config.toml
num_hidden_layers = 11
hidden_size = 256
num_attention_heads = 4
num_key_value_heads = 4
head_dim = 64
intermediate_size = 1536
vocab_size = 16384
hidden_act = "reglu"
norm = "layernorm"
norm_place = "pre"
norm_eps = 1e-06
positions = "learned"
qk_norm = false
attn_scale = 0.125
bias = "none"
tie_word_embeddings = true
parallel_block = false
init = "normal"
init_std_qkv = 0.0216
init_std_o = 0.0216
init_std_up = 0.0216
init_std_down = 0.0216
optimizer = "adam_variant"
learning_rate = 0.00118
beta1 = 0.9
beta2 = 0.95
weight_decay = 0.17
lr_head = 0.0102
max_grad_norm = 1.0
warmup_steps = 259
schedule = "wsd"
decay_fraction = 0.901
decay_shape = "linear"
final_lr_fraction = 0.1
batch_tokens = 131072
max_seq_len = 2048
doc_mask = true
train_tokens = 702000000
max_steps = 5356
dataset = "wikipedia_en"
MLP neurons of a small language model. Each row is named by its layer, matrix (gate and up: input weights) and neuron, and shows model dimensions 128-223. Each number is 128 + 24 x the weight over its row's rms, rounded and kept within 0 to 255. A neuron's up and down rows have the sign that makes its largest values positive.
After each neuron's rows, "fires after" lists the tokens most often just before its 100 highest values on Wikipedia text that the model never trained on. A number after a token or word is its count.

L6.gate783 [109 189 112 159 124 105 135 147  83 136 127 176 173 174 110 163  89 104 123 160 144 153 145 156 130 145 150 132 157 120 113 153 161 107 131  86 106 154  95 131 121 160 121 114 130  96 147 164  93 147 107 120 210 154 127 149 116 119 131 142 123 144 110 160 115 106 153 133 154 114 185 118 107 119 153 149  91 154 161 121 109 132 115 147 113 175  98 106 156  78 155 138 108 124 163 116]
L6.up783 [108 168 142 132 145 132 165 134 137 101 131 142 178 163 122 151 112  91 122 101 148 189 153 133 115 155 137 140 135 133 124 128 139 109 159 103 138 129  90 146 126 166 107 119 143  90 117 135 113 105 109 102 151 116 137 123 112 129 136 114 119 183  86 159 153 123 132 166 135 134 151 148 101 102 150 152  94 134 127 125 122 120 104 121 121 189 106 170 115  86 155 123 103 118 155 102]
fires after: " |" 31, "0" 25, " " 23, "2" 8, "1" 6

L6.gate1262 [ 98 138 102 159  97 113 127 142 136 126 140 175 135 103 164 103 101 137 126 131  77  87  99 106  99 100  90 127  95 128 121 142  90 145 141 142 136 123 137 142 143 112 155 112 149 138 119 115 133  80  94 131 183  96 164 104 106  95 158 147 136 164 125 127  97 144 134 114 142 138 140 188 116 126  83 140 124 104 132  67 171 123 141 106  91 146 126 106  99 180  99 147 100 158 168 131]
L6.up1262 [131 163 128 111 146 139 131  81 100 196 171 113 137 110 144 161 122 159 126 151 116 130 114 132 136 134 124 127 119 115 136 117  94 150 101 150 127 166 108 119 142 145 111 143  92 143 143 176  98 138 127 124 147 114 114 115 120 147  80  98 159 110  69 130 112 111  97 124 114 101 139 139 118  81 162 185 110 117 123  83 140 140  98 132 114  87 100 111  96 124 128 132 157 116 123 142]
fires after: " Mar" 13, " August" 13, " February" 11, " April" 9, " March" 7

L8.gate90 [ 77 167 157 132 140 135  65 107 163 128 134 103 126 116 142 134 102 122  68 155 105 149 109 151 153 120 111 126 105 141 162 109 142 124  75  91 106 120 137 111  98 180 119 138 133  93 121 169 164 153 136 126 172 139 132 124  98 124 124 161 163 133 131 123 123 160 180 153 122 154  87 105 120 158 130  69 131  65 127 121 128 137 113 121 163 191 150 100 156 151 126 132 101 106 162  98]
L8.up90 [130 134 112 125  73 119 106 124 118  96  98 142 117 133 136 124 142 133 109 148 134 170 134 102 160 142 142 137 106 162 100 161 132 152 143 133 140 141 126 132 128 130 156  99 123 158 141 122 115 144 136 185 128 119 123 165 105 134 107 171 174 134 117 132 137 136 138 165 134  96  66 141 125 145 104 139  84 119 124 103 132 115 131 137 117 120 134  90 152 108 107 141 135 132 111 103]
fires after: " |" 53, " " 6

L6.gate347 [153 106 102 186 140 158  94 136 172 135 135 117 129 159 108 118 166 108 165 135 124 165 123 140 141 124 139  97 118 133 162 142 120 157 119 107 139 147 126  79 121 163 133 142 109 110 124 135  99 109  99 165 135 136 105 154 111 124 130 154 145 114 128 126 122 142  75 107 136 174 127 140 127 151 140 115  97  81 116 124 106 138 106 167 145 151  76 109  82 131 107 117 122 126  77 135]
L6.up347 [137  95 125 166 170 140 138 124 116 126 117 108 149  87 131 131 136 118 105 132 146 139 108 162 131  54 148 146 148 113  96 139 114 128 153 135 155 105 128 148 134 137 111 128 115 111 120 140 123 138 139 111 119 140 142 158 155 139 106 118  76 104  96 129 139 102 128 114 131 101  94 165 147 135 151 110  87 150 127 157  77  88 110 123  97 149  92 143 132 144 124 153 104 126 148  99]
fires after: " at" 69, " of" 4

L7.gate425 [128 140 129 145 129 143 125 117 145 175 156 126 123 113  97 117 123 149 131 135 122 114 111 149  90 145 134 119 123 130 151 133 150 148 103 105  87 124 180 170 104 177 102 152 162  88  95 127 169 166 135 122  90 130 142  90 128 156  97 106 135 146 142  96 112 126 115 175 125 127 113 119 148 143 119 134 165 143  98 101 143 179 112 112 185 100 155 114 143 126 160 154 112 118 142 164]
L7.up425 [108 131 143 144 145 137 137 112 137 176 115 106 183 148 148 142 114 108 134 110 139 119 139 142 179 113 177 143 158 125 131 139 109 107 143  99  99 107 125 137 106 157 101 142  76  89 139 104 126  96 145 141 121 120 127  91 107 123 147 129 126 147 150 146 150 156 128 101 109 119 151 148  94 132 127 122 126 202 102 133  93 161 139 166 138  98 149 132 123 176 144 100 157 179 134 107]
fires after: " " 57, " (" 5, " for" 5, " |" 4, " Peak" 4, " the" 4

L8.gate674 [ 84 128 128 153 119  99 128 146 156 136 145 166 159 100 141 175 120 127 136 141 145 124 122 186 131 125 132 102 153 139 142 128 184 143 148  95 169 129 143 125 136 126 128 112 105  79 174 126 143 135 137 115 101 136 138 157 135 112 126 137 135 151 130  97 119 108 121 152 151 166 131  94 139 104 130  90 146  93 142  99 140  94 139 139 116 128 139 126 125 119 130 148 144 185 125 141]
L8.up674 [135 128 126 154 122  97 118 130 104 121 122  89 111 151 125 104 118  93 146 130 149 131 130 109 155 121 177 157 168 141 101 111 132 118  78 134  77 130 132 152 172 145 105  85  96  83 156 131 145 111 129 184 100 159 131 121 172 134  99 162 105 119 135 126 138 117 168 156 158 145 128 135 111 125  82 126  97 152 122 115 126 159 158 114 115 156 113 128 103 148 139 117 196 143 158 159]
fires after: " " 70, " W" 5, " F" 4, "–" 4, "ore" 4, " |" 4

L7.gate395 [143 129 113 142 152 110 120 130 140 138 104 130 111 146 180 150 148 136 132 121 141 159 128 155 157 138 134  40 144 186 147 200 134 146 146  70 136 139 153 164 109 148 128 130 119 118 159  92 154 125 105 139 152 109 137 176  83 124 123 117 134 129  99 124 173 111 102  99 132 116  92 135 100 141 104 122  83 102 145 105  86 160 138 144 139 140  84 142 142 134 140 140 128 128 144 167]
L7.up395 [161 142 173 125 106 174 131 120 107 145 136 102 125 144 147 147 170 139 149  94 101 128 131 142 106 133 154  98 143 175 142 142 103 135 120 132 123 167 146 163 111 160 105  84 152 100 121 139 142 150 150 144 126  93 144  97 165 155 111 137 120 117 128 115 109  88 148 137 107 157  72  95 102 120 134 138 108 106 109 110 103 153 111 124 125 116  90 164 144 118 120 138 130 162 136  85]
fires after: " |" 43, " " 32, ";" 13

L6.gate883 [ 90 146 117 174 171 125 137 135 124 176 153 137 161  94 124 141 105 117 131 135 140 143 143 169 177 140 151 122 161 162 125 137 127 149 119  83 134 124 103 130 103 192  90 122 108 110 137 137 127 152 130 127 152 103  99 122 125 117 137 119 147 178  81 144 151 118 174 105 126 156 108 128 123 149 156 175 105 155 143 138 131 112 120 145 128 143 149 112 107 117 135  99 165 146  99  76]
L6.up883 [ 79 137  95 138 122 126 120 147 104 133 106 125 120 162 112 156 129 119 133 111 146 109 105 144 155 153 122 143 113  93 150 175 130 130 117 167  82 152  73 152 127 119 132  86 112  95 144 140 144 164 146  55 121 166 112 119 110 157 128 102 150 154 111 128 145 130 127 143 140 143 189 115  79 160 129 115  80 140 106  77 160 133 143 144 143 113 146 115 142 111  77 143 125  99 117 124]
fires after: " |" 64, " Set" 4, "|" 4, " " 4

L6.gate32 [130 116 139 121 130 147 151 170 158 141 138 135 115 161  98 135 173 132 117 102 118 127 142 133 143 126 112  99 140 102 106 176 127 124  73 145  87 175 109 120 125 171 146 117 150 129 131 115 143 130 136 159 102 160 115 133 108 116 142  94 159 125 166 111 109 129 129 102 135 149 116 108 128 133 163 106 157 128 139 168  85 132 131 159 125  83  91 160 106 112 114 135 152  83 120 150]
L6.up32 [137 140 135 134 135 150 155 159 140 144 106 100 105  95 121  83 117  83 114 136 134  99 106 157 164 109 144 120 158 162  95 119  93 115 103 144 127 128 110 135 135 139 150  94 152 113  67 130 129 133 185 183 153  95 143 145 147 122 141 129 146 120 153 101 110 190 154 135 147 138  80 134 124 137 121 170 167 134 138 137 111 177 133 128 142 100 112 185 134 123  90 129  98 152 142 117]
fires after: " " 57, " |" 11, ";" 9

L6.gate752 [125 138 147 144 142 129 124 139 132  95 124 105 142 156  97 131 154  86 150 147 116 113 132 135 144 155  96 112 149 103 113 132  91 110 122 117 121 132 111 132 106 120 171 141 137 127 114 134 137  76 134 146 101 123 108 141 123 142 156 142 160 143  72 122 151 158 143 149 123 129  89 138 137 146 126 136 130 133 107 156 136 209 100 136 133 151 150 100 103 127 140 131 172 113 153 191]
L6.up752 [149 157 151 156 106 122 133 129 121 140 104 133 150 134 115 139 146 133 126 103 122 101 128 164 154 166 128 136 132 121 113 145 122 120 134 176  97 143  42 150  99 122 142 145 145 116 129 137 142  93 119  93  89 114 116 123 107 124 125 133 164 149 124 132 148 123 130 135 168 170 137  88 130 124 134 164  93 132  86 111 164 139 115 116 122 127 133 120 126 130 148 149 190 100 127 166]
fires after: " " 53, " |" 20, " was" 6

L7.gate1271 [154 148 121 147 116 121 152 140 124 117 128 135 100 154 131 141 149 144 153 121 180 171 123 160 173 112 125 135 126  86 131  91  99 120 140 103 111  91 142 126 143 107 181 103 141 149 120 128 134 121 126 120 118 143 107 124 125 144 161 142 144 153  62 115 104 133 128 138 148 117 119 110  97  96 131 145 107 165  98 162 112 133 106 145 141 116 139 144 151 120 115 162 139 150 161 178]
L7.up1271 [114 124 147 160 126 151 106 180 105 124 128 120 147 149 101  91 167 107  72 118 140 125 123 103 164 115  98 153 154 142 104  99 127 133 126 120 112 137 132 136 118 118 136 162 158 159 133 110 148 106 136  93 115 119 115 108 141 160 140 125 120 141 155  91 108 118 113 102 105 181 121 116 137 110 124 121 129 132 147  62 150 148 149 128 130 121 163 105 146 151 137 176 138 140 142 147]
fires after: " " 70, "–" 9, " (" 6

L6.gate334 [115 142 125 126 148 126 177 133 139 164 144 126 166 158 108 125 107 139 119 148 105 106 142 154 135 136 123 128 155 140 177 165 163 140 111  87 131  89 128 135 109 162 115 126 147 142 177 127  99 128 154 128 133 142 120 103  86  99 154 154 159 151 109 135 161 130 114 173 136 129 118 127 113 145 116 133 113 163 150 116 130 149 149 129 118 157 157 109  95 112 102 116 174 131 132 113]
L6.up334 [133 114 145 134 118 128 124 124 134 164  65 153 143 144 119 131 122 149 125 125  96 105 119 118 134 184 164 122 170 122 125 123 149 146 131 113 154 100 141 147 126 140 125  82 140 109 161 109 121 134 106 140 101 118 165 101 105 165 102 138 171 116 151  94 143 128 122 113 137 150 130 135 146 154 142 157 150 140 150 143 140 107  95 144 135 142 178 158 145  82  82 107  88 103 114 124]
fires after: " |" 55, "|" 18, " Team" 5

L7.gate1512 [134 130 146 158 151 115 125 114 131 152 172 134 179 113  74 125 149 133 132  90 127 147 130 158 131 188 114 110 102 125 140 120 156  93 114 109 138 142 140  90 137 155  99 180 143 139 128 105 108 115 107 111 146 151 127 120 135 100 132 134 113 131 108 171 124 144 159 119 114 110 110 188 167 120  78 120 148 108 136 133 109 151 138 178 136  94 112  91 101 140 118 119 117 147 171 149]
L7.up1512 [109 123 119 127 166 138  97 114 105 144 150 127 120 117 131 169 133 127 146 108 145 109 136  64 150 116 118 106 134 133 121 140  96 158 104  91  97  95 149  98  89 164 159 159 138  75 111 156 133 161 142 196 109 111 151 159 117 112 131 164 113 101 117 104 117 127 104  91 115 112  88 126 144 142 159 125 124 138 137 108 131 152 125 134 124 123 138 177 158 118 138  78 149 135 191 107]
fires after: " |\n" 67, "\"" 9

L7.gate1495 [110 123 142 137 118 155 114 149 135 136 122 115 107 154 139 170 117 125 143 158 123 112 134 157 141 168 144 152  98 158  86 105 101 150  77 125 121 134 136 131 122 165 114 119 131 137 103 134 191 134  60 162  98 153 130 148 133 117  82 135 125 106 129 124 152  90 110 131 179 146 138 180 113 112 163  90 145 155  96 170  80 125  98 105 101 121 121 145 108 165 110 133 129 145 109 112]
L7.up1495 [170 124 141 138 115 133 136 149 104 137  81 104 123 117 132 140 136 102 166 142 108 150 127 125 127 158 139 124 116 153 117 149 110 145 101 130 116  91  88 127 136 129  98 110 118 105 107 128 171 105  94 133 133 177 123 124 110 148  94 121  81 114 149  98 119 126 135 112 118 152 141 130 111 161 124 124 159  87 118 213 120 141 129 143 125 120 109 126 137 152  75 147 106 135 134 122]
fires after: " |" 59, "|" 4

L3.gate837 [142 144 112 139 132 147 141 128 106 112 170  93 142  88 138  93 165 116 124 158 126 162 150 134  95 165 134  66 113 105 146 119 151 148 139 127  86  99 121 168 133 164 126 146  88 114 145 162 109 125  97 132 111 110  92 156 104 130 138 111 144 125  92 191 130  78 104  95 117 117 126 115 181 107 157 156 126 137 157 183 155 145 139 146 111 127 120  90 105 123 137  72 133 123 123 132]
L3.up837 [115 131 106 124 148 150 109  76 124 136 142 101 162 102 129  97 146 107 125 159 105 157 152 128 119 169 179  89 103 115 123 145 153 173 113 141  87 105 121 146 121 145 162 123 108 120 151 165 120 172 156 145 121 122 116 142  96 112 145  97 137 133  86 151 125  98 161  94 111 142 130  75 177 121 144 172 100 159 173 193 124 141 170 144 119 137 136 106  96 144 122  93 120 128 125 112]
fires after: ".\n\n" 61, "\n\n" 5, "==\n" 4, ").\n\n" 4

L6.gate56 [118 173 111 133 117  87 127 173 123 136 152 116  98 125 140 176 110 101 145 115  92 144 139 178 127 141 146 137 164 152  75 120 138 155 108 112 124 139 136 165 104 171 106 127 152 120 114 144 152 143 135 139 137 103  98 105 150 150 113 153 125 159  92 148 114 129 100 175 142 176 132 139  98 136 135 113 129 168 124 119  98 127 112 123 123 138 138 147 123 116 146 169 131 152 133 107]
L6.up56 [107 170 139 108 107 106 129 142 140 102 151 132 134 111 128 143 119 126 119 129 114 155 128 187 100 134 146 126 153 162 117 117 137 132  67  90 122 151  90 134 131 172 105  92 144  93 135 148 151 114 137 136 126 137 125 118 115 139 115 140 140 169  91 147 142  80 156 103 134 170 130  98  99 126 107 122 114 138 137 124 136 137 123 167 141 167 156 138 144 107 178 134 146 132 128 110]
fires after: " " 46, ";" 23, " |" 8, " were" 5

L7.gate446 [118 134 142 117 154  90 127 111 101 182 111  89 107  88 105 108 155 133 141 121 134 166 154 174 121 134 150 116  92 150  61 150 104 104 118 105 149 113 155 102 128 155 129 121 129 112  63 132 130 111 139 137 140 137  98 133 116 141  94 127 154 119 125 153 110  99 146 151 155 179 125 158 126 101  87 125  95 143 104 135 136 121 135 119 143 169 126 142  79 135 155 111 164 106 135 139]
L7.up446 [ 98 134 140 144  85 128  80 128 141 148 126 102 142 128 134 115 147 105 150 154 119  79 160 122 164 126 197 141  57 152 125 138 132 131 124 144 111 128 122 121 129 151 139  97 140 131 164 152 129 160 101 192 149 121 124  97  95 150 115 129  94 154 129 154 129  78 137 117 146 149 131 165  93 126 140 140 128 158  91 120 138 150 133 141 122 127 146  95 126 136 113 114 113 144 117 120]
fires after: " |" 18, "." 16, "|" 7, "-" 5, " Off" 4

L7.gate866 [143 154 152 142 168 147 131 113 159 119 102 114 142 153  92  80 160 172 118  83 115 164  98 124 147 134 107 108 126 122 134 134 154 171 142 127 151 123 110 120 136 149 152 124 144  92 152 109 102 128 132 118  90 164 120 137 115 129  79 152 130 145 113 126  95 109 139 141  86 129 169 166 114 180 125 132  82 101 101  66 160  83 128 130  86 147 146  83  69 125 130  98  78 159 138 124]
L7.up866 [113 143 138 176 137 115 149 122 172 117 153 123 136 161 110  79 162 118 131 117 105 106 135 149 154  76 124 135  99 126 129 121 148 125 154 131  81 103 125 136 137 147  95 111 127 118 148 126 114 158 133  85  90  86 108 129 106 105 159 132 134 140 112 125 102 116 173 119 136 169 104 146 129  97 179 154 115 119  83 146 128 130  87 118 110 116  97 108 113 128 170 140 168 138 115  91]
fires after: " on" 35, " the" 16, " at" 16

L6.gate50 [ 93  91 131  95 172 145 165 108 147 130 137 134 122 126 163 130 130 139  92 122 125 107 146 133 104 122 112 127 132 146 129 122 148 135 179 130  85 144 135 113 125 150  64 126 104 122 134 136 125 130 126 128 123 113 185 138 103 133 122 146 114 121 122  79 121 129 148 136 134 161 101 143 113 139 135 177 114 116  91  95 147 138  78 171 123 142 140 130 136 148 192 149 116 128 126 152]
L6.up50 [124 124 133 126 134 130 100 162  86 134  98 120 111 104 122 125 118 138 121  93 127  90 113 133 148 124 103 124 138 137 151 100 102 126 115 166 101 192 133  97 127 158  70 107 134 181 128 140 146  98 151 111 121 173 144 124 108 107  98  80 124 138  85 107 131 147 145 169 165 157 109 184 134 100 139 162 125 117 138 117 111 131 127 150 133  87 114 146 101 116 165 156 122 172 113 165]
fires after: "°N" 22, "In" 12, " " 10, " until" 9, " January" 7, " at" 6

L6.gate485 [142 131 141 115 103 161  84 111 141 133 113 136  60  77 176 108 144 121 110 134 114 137  77 121 138 179 152 109 138 144 134 136 139 121 110 139 123  81 126 128 134 126  79 165 134 139 136 108 139 129 136 111 100 166 140 160 134 134 133 159 130 118 122 106 109 154 135 136 134 159 119  93 114 129 122 118 133 155 181  99 157 147  91 162 123 146 129 103 140 101 131 159 120 120 174 131]
L6.up485 [146 152 175 175  96 121 121 161 141  83 126 113  98 124 134 120 118 143 130 118 152 136 108 113 111 134 162 126 112 166 134  89 146  82 104 117 101 164 104 121 123 145  86 124 118 175 147 114 126 107 174 155 109 159 107 124 130 107 174 123 134  98 117 110 153 116 159 146 123 103 113 109  87  91  86 121 135 101 116 148 132 174 136 151 143 135 112 110 138 103 135 122  84 139 144 113]
fires after: " " 86

L8.gate1090 [112 124 173 143 178 133 145 108 147 123 171 155 107 130 132 166 155 100 134 112 148 110 117 113 154 113  90 149 147 139 127  96 104  87  94 111 108 128 111 108 107 161  79 173 120 122 127 163 130 157 121 133 100 152 139 116 105 147 104 147 152 128 136  82 135 124 110 108 135 114 126 103 119  90 153 143 137 102 122 103 180 143 137 176 118 100 125 138 141 134 109 146 108 129 122 122]
L8.up1090 [114 127 177 142 144 145 110 131  94 115 119 114 104 160 105 130 131 116 108 154 124  98 108 113 126 133 109 142 178 149 140 141  93 125  87 143 139 166 134 115 115 122  69 141 126  89 136 124  88 133 160 154  79 155 100 131 117 141 135 125 129 128 107  81 119  87 154  93 169 153 122 102 126 150 159 111 147 133 143  87 107 192  97 169 109 151 134 110 131 182 151  98 152 165  96 150]
fires after: " " 67, "–" 17, " (" 15

L8.gate1129 [174 157 129 122 128 178 128  71 145 107 113 103 110 102 123 159 148 119 119 107 132  78 137 133 106 145 140 104 114  98 181 173 138 153  94 129 117  91 159 156 154 139 154 147 124 145 117 180 133 117 138 143  95 138 115 179 117 149 113 104  98 160  87 137 110 133 126 105 128 125 137 140 125 101 119 182 126 128 131  82 135 110 156 162  96 113 150 122 175 136 138 100  64 133 131  74]
L8.up1129 [139 164 142 133 146 128 140 132 119 143 119 157 100  81 105 139 116 116 102 140 112 154 148 183 151  95 123 128 136 159 150 152 122 112  78 138 153 138 132 138  89 148 126 158 141 145 156 124 104 131 104 160 119 122 129 141 140 153 150 106 114 122  82 135  88 130 107 137 106 129 107  83 101 153 171 125 128 150 110 152  95 139  84 127 107 146 127 152 118 108 136  78 130 138 147 111]
fires after: ".\n\n" 42, "\n\n" 22, " |\n\n" 18, ")\n\n" 7, ").\n\n" 6

L6.gate531 [143 134 139 159 103 118 155 139 120 151 129 105 106 154 137  61 146 144 136 115 106 133 146 178 107 130 130 120 157 146 132 139 154 197 129 142  99 117 110 140 125 156  77 110 102 115 142 133  79  71 161 152 108 157 140 152  86 105 112 141 152 132  84 140 125 128  92 135 115 180 131 140 153 122 153 147 141 102 124 141 114 130 106 188 160 129 120 139  95 136 187 146 104 153 137 128]
L6.up531 [136 118 120 151 136 186 104  92 117 102 121 132 120 179 143 118 159 154 158  50 149 118 103 146 116 126 151 125 124 109  94 151  94 143 150 134 142 131  88 138 138 150 196 106 138 134 171 143 136 113 135 173 104 115 120 147 118 115 124 116 129  84 109  97 105 138  99 113 144 162 135 111 133 108 122 115 123 136 139 107 128  60  85 104 120 147 166 146 137 125 106 138 103 110 131 119]
fires after: " at" 36, " the" 8, " At" 6, " to" 6, "4" 5, " up" 5

L6.gate1177 [123 143 113 120 167 142 150 138 133 156 126 101 129 105  97 120 131 141 125 121 148 167 144 160 118 119 120 115 129 170 140 167 100 128 108 120  92 125 150  72 109 116 122 131 155 171 132 123 161 129 134 123 111 147 127 107 101 142 133 119 153 124 134 113 156 127  54 148 105 127 137 162 137 138 112 174 135 141  56 171  62 159  95 151  85  90 122 150 104 152 105 187 150  95 132 115]
L6.up1177 [121 137 132 118 118 130 130 132 107 141 109  91 130  83  81 113 130 115 136 134 150 130 119 165 158 139 157 119 120 128 119 137 117 103 122 113 118 136 124 106 129 108 108 170 156 160  87 116 136 113 155 112 118 105 139 140 138 140 138  96 138 144 152  98 134 149  83  84 134 162 118 103 148 125 127 161 159 131 143 172 152 109 138 122  87  98 139 119 165 117 143 129 112  92 128 149]
fires after: "\n" 27, ")\n" 21, " " 11, "'\n" 9, "|" 4, "-" 4

L7.gate1197 [ 99 161 180 161 152 133 152 109 136 149 130 123 149  85  99 114 152  93 189 131 184  99 138 140 125 150 139 122 102  91 107 142 165 141  89 126 139 141 119 133 105 134 113 182 112 126 117 147 122 143 121 133 109 126 119 144 106 145 139  88 159 137 153 111 117 148 133 155 132 118 104 160 132 138 137 146 139 113  88 107 145 130 120 167 134  71 153 120 120  90 127 148 141 105 117 146]
L7.up1197 [163 143 131 140 128  91 145 131  88 107 131  99 144 109 135 127 179 150 185 159 118 121 107 144 151 135 166 129 133 177 131  99 142 157 167  99 162  99 139 123 145 134 136 130 122 109 134  88 123 108 126 126 144 112 171 144 117  86 122 159 151 127 154 128 141 131 159 157 134 124 113 151 118 146 107 134 109 168 125 112 134 173 116 113 144 149 111 180 135 156 125 118 123 112 172 118]
fires after: " |\n" 55, " %" 8, "|" 5

L7.gate1025 [127 115 165 151 141 157 112  59 133 122 124 158 129 108 124 145 131 148 141 110 108 110 133 146 132 154 163 128 140 108 145 149 140 151 151 164 120 108 122 127 132 106 132 111 133 127 129 136 172 138 108 136  94 165 110 126 118 153 106 153 123 156 100 115 114 131 136 145 164 118 154 131  85 196 104  70  90  81 141 129 100 125 114 152 181 133 129 115  94 132 129 117 155 108 112 181]
L7.up1025 [118 137 142 166 108 102 119 191 163 125 120 120 120 131 102 103 158 101 184 119 152  94 159 113 139 154 138 111 118 118 120 126 159 134  65 136 128 122 135  79 110 102 131  73 109 135  86 125 151 110 125 108  96 129 128 148 139 200 149 144 138 146 126 130 117 130 163 156 101 169 123 139 106 142 111 133  84 136 159 130 167 133 144 124 174  82 169 131 122 198 121 145 159  93 108 130]
fires after: " " 45, "10" 9, " W" 6, " #" 4

L8.gate953 [136 135 122 166 113 168 104 163 163 137 152 111 100 140 149 107 116 140 127  78 116 120 126 174 120 138 128 120 137 140 144 151  77 137 126 118 109 113 108 145  95 142 102 134 139 155 134  96 126  94 168 145  89 117 136 138 126 153 102 159 124 143 104 102 118 158 105 138 110 174 156 100 109 113 128 130 135 155 166 151 117 161 161 159 116 139 124 136 132 133 148 174 138 126 118 144]
L8.up953 [ 95 167 127 140 149  86 132 165 131 116 137 153 112 155 135 131 148 173  87 117 117 117 112 108 144  96 159 131 130 105 130 124 135 116 155 112 125 167 129 162 122 148 119 152 122 133 126  81 126  87 111 181 143 133 136 158 134 120 165 142 156 148  84 164 115 136 177 131 140 161 129  95  98 126 128 175 125 108 133 125  97 124 103 119  89 127 130  87 125 102  87 133 120 124 154  91]
fires after: " " 36, "°" 19, "′" 11, "12" 6, " (" 6

L6.gate1346 [ 87 129 148 152  96 174 113 118 103 164  91 130  97 124 171 117 110  92 125 131 129 141  66 130 132 154 136 161 106 123 154 121 141 114 115  74  98 113 141 157 162 123 104 114 118 119 128  82 102 173 137 109 140 124 139 153 153 133 178 147  72 159 131  97 140 120 121 126  87 135 145 126 129 147 167 130  92 128 173 134 145 115 143 135 147 154 120 144 160 110 125 116 105 129 135 116]
L6.up1346 [108 116 119  92 115 136 159 132 125 113 127 110 127 111 120 149 133  98 104 158 114  95 112 117 133  99 121 139 132 123 130  96  94 102 104 162 101 159 144 111 182 122 116 138 112 165 121 142 116  79 154 112 135 140 110 129 149 153 144 115 125 130 154 139 144 116 134 165 119 156  94  98 109 103 147  86 160 105  95 168 133 118 142  90 100 106  92  71 103 131 112 160 141 154 105 139]
fires after: " |" 41, " " 34, "46" 5

L6.gate1338 [115 168 143 128  90 124 141 160 162  88 163 119 114 141 129  99 132 128 150 132 136  80 164 147 128 136 133 101 148 142 109 130 115 127  45 147 127 146 101 110 118 142 115 118 130 156 144 104 147 141 174 133  97 158 116 117 120 130 133  91 175 146 124 122  87 119  75 138 139 123 153 100 170  94 122 134 157 135 133  84 158 185 106 158 132  97 113 121 120 136 113 152 131 151 118 125]
L6.up1338 [105 132 131 101 121 146 100 162 106 145 129 134  85  87 130 120 133 140 114 134  94 105 103  95  72 134 154 120 113 151 162  88  99  92 137 168 106 137 137 101 130  97  93 100 119 123 133 127  77 112 163 162 153 116 133 140 103 126 133 146 144  80 101 108 127 147 133  99 121  78 113 158  98 108 124 133 131 121 141  88 106 141 100 132 127 153 106 118 114 120 130 135 120 158 188 136]
fires after: " " 99

L7.gate179 [108 157 130 104 168 125 123 157 125 135 118 106 130 105 115 107 143 153 132 112 108 131 120 148 122 119  79 121 177 162 120 129 128  92 126 123 118 134 113  99 110 128 116 191 114  84 122 118 123 163  89 112 129 145 105 127 113 163  85 150 140 128 147 142 168 135 151 128 106 101 106 139 132 161 112  99 167 144 106  86 127 145 136 147 152 136 151 125 120 147 151 128 191 159 109 120]
L7.up179 [ 94 129 149  98 164 104  99 152 135 184 133  80 149 135 121 136 135 117  71 131 160 126 132 106 119 135 109  95 146 109 133 117 145 122 156 110 101  71 139  88 148 121 161 145 128 111 155 142 103 111 169 158 122 156 161 111 133 122 135 112 137 110 125 152 129 167 146 113 139 175 139 181 126 171 143 115 162 211 115 153 138 183 124 117 129 163 134  97 108 139 134 120 137 167 133  93]
fires after: " |\n" 75, ")\n" 10, "\n" 8

L6.gate1311 [132 127 131 165 122  96 111  96 150 184 160 132  86  87 145 112 186 130 119 149 144  99 119 132  98 106 117 149 125 103 125 119 128 146 111 142 110 103  94 129 132 103 122 156 165 107 117 172 122 146 139 110 124 184 124 121 109 129 115 143 117 131 147 115 136 175 121 116 140 174 125 123 161 125 106 160 129 126  84 127 114 120 134 134 104 148 202 118 153 121  70 117 106 165 126 104]
L6.up1311 [133 130 161  91 134 115 139 137 151 136 143  81 136 113 113 138  82 106 165 117 112 108 133 131 124 137 140 138 106 112 105  81 140 121 104 113 100 134 113 169 100 122 109 104 101 118 152 151 130 171 120 146 130 149  89 131 124 146 170 159 140 115 102 116 126 130 115  99 125 143 107  98 125 156 148 124 137 150  99 125 140 162 128 113 136 108 137 105 120 141 155 134 174 129 131 155]
fires after: " " 43, " |\n" 10, "|" 4

L6.gate946 [136 127 160 144 132 182 165 159 141 146 129  98 162 118 112 140 140 162 128 113 138 125 122 149 140 128 110 132 106 112 146 128 142 129 136  98 104 116 113 107 103 122 105 126 103 129 157 119 151 102 144 131 122 121 144 114 120 131 164 168 168 137 104  93 155 132 126 136 149 148 145 136 121 152 122 166 111 164 111 124 151 127  97 138 150 124 181  93 135 130 132 141  92 155 107  78]
L6.up946 [125 104 134 155 107 134 123 122 150  97 138 133 136 133  95 135 103 119 136 123 148  89 135 167 139 110 130 120 161 158 154 173 157 118 125 103 122 157 120 155 124 123 124 135 123 121 140 124 111  96 154  82 113 108 136 120 110 146 145 121 151 109 138 181 140 121 154 139 152 118 137  81 135 108 125 139 110 129 112 123 173 110 144 155 159 168 178 101 131 110 127  96  95 117 157 112]
fires after: " |" 55, "|" 10, " election" 6, ";" 4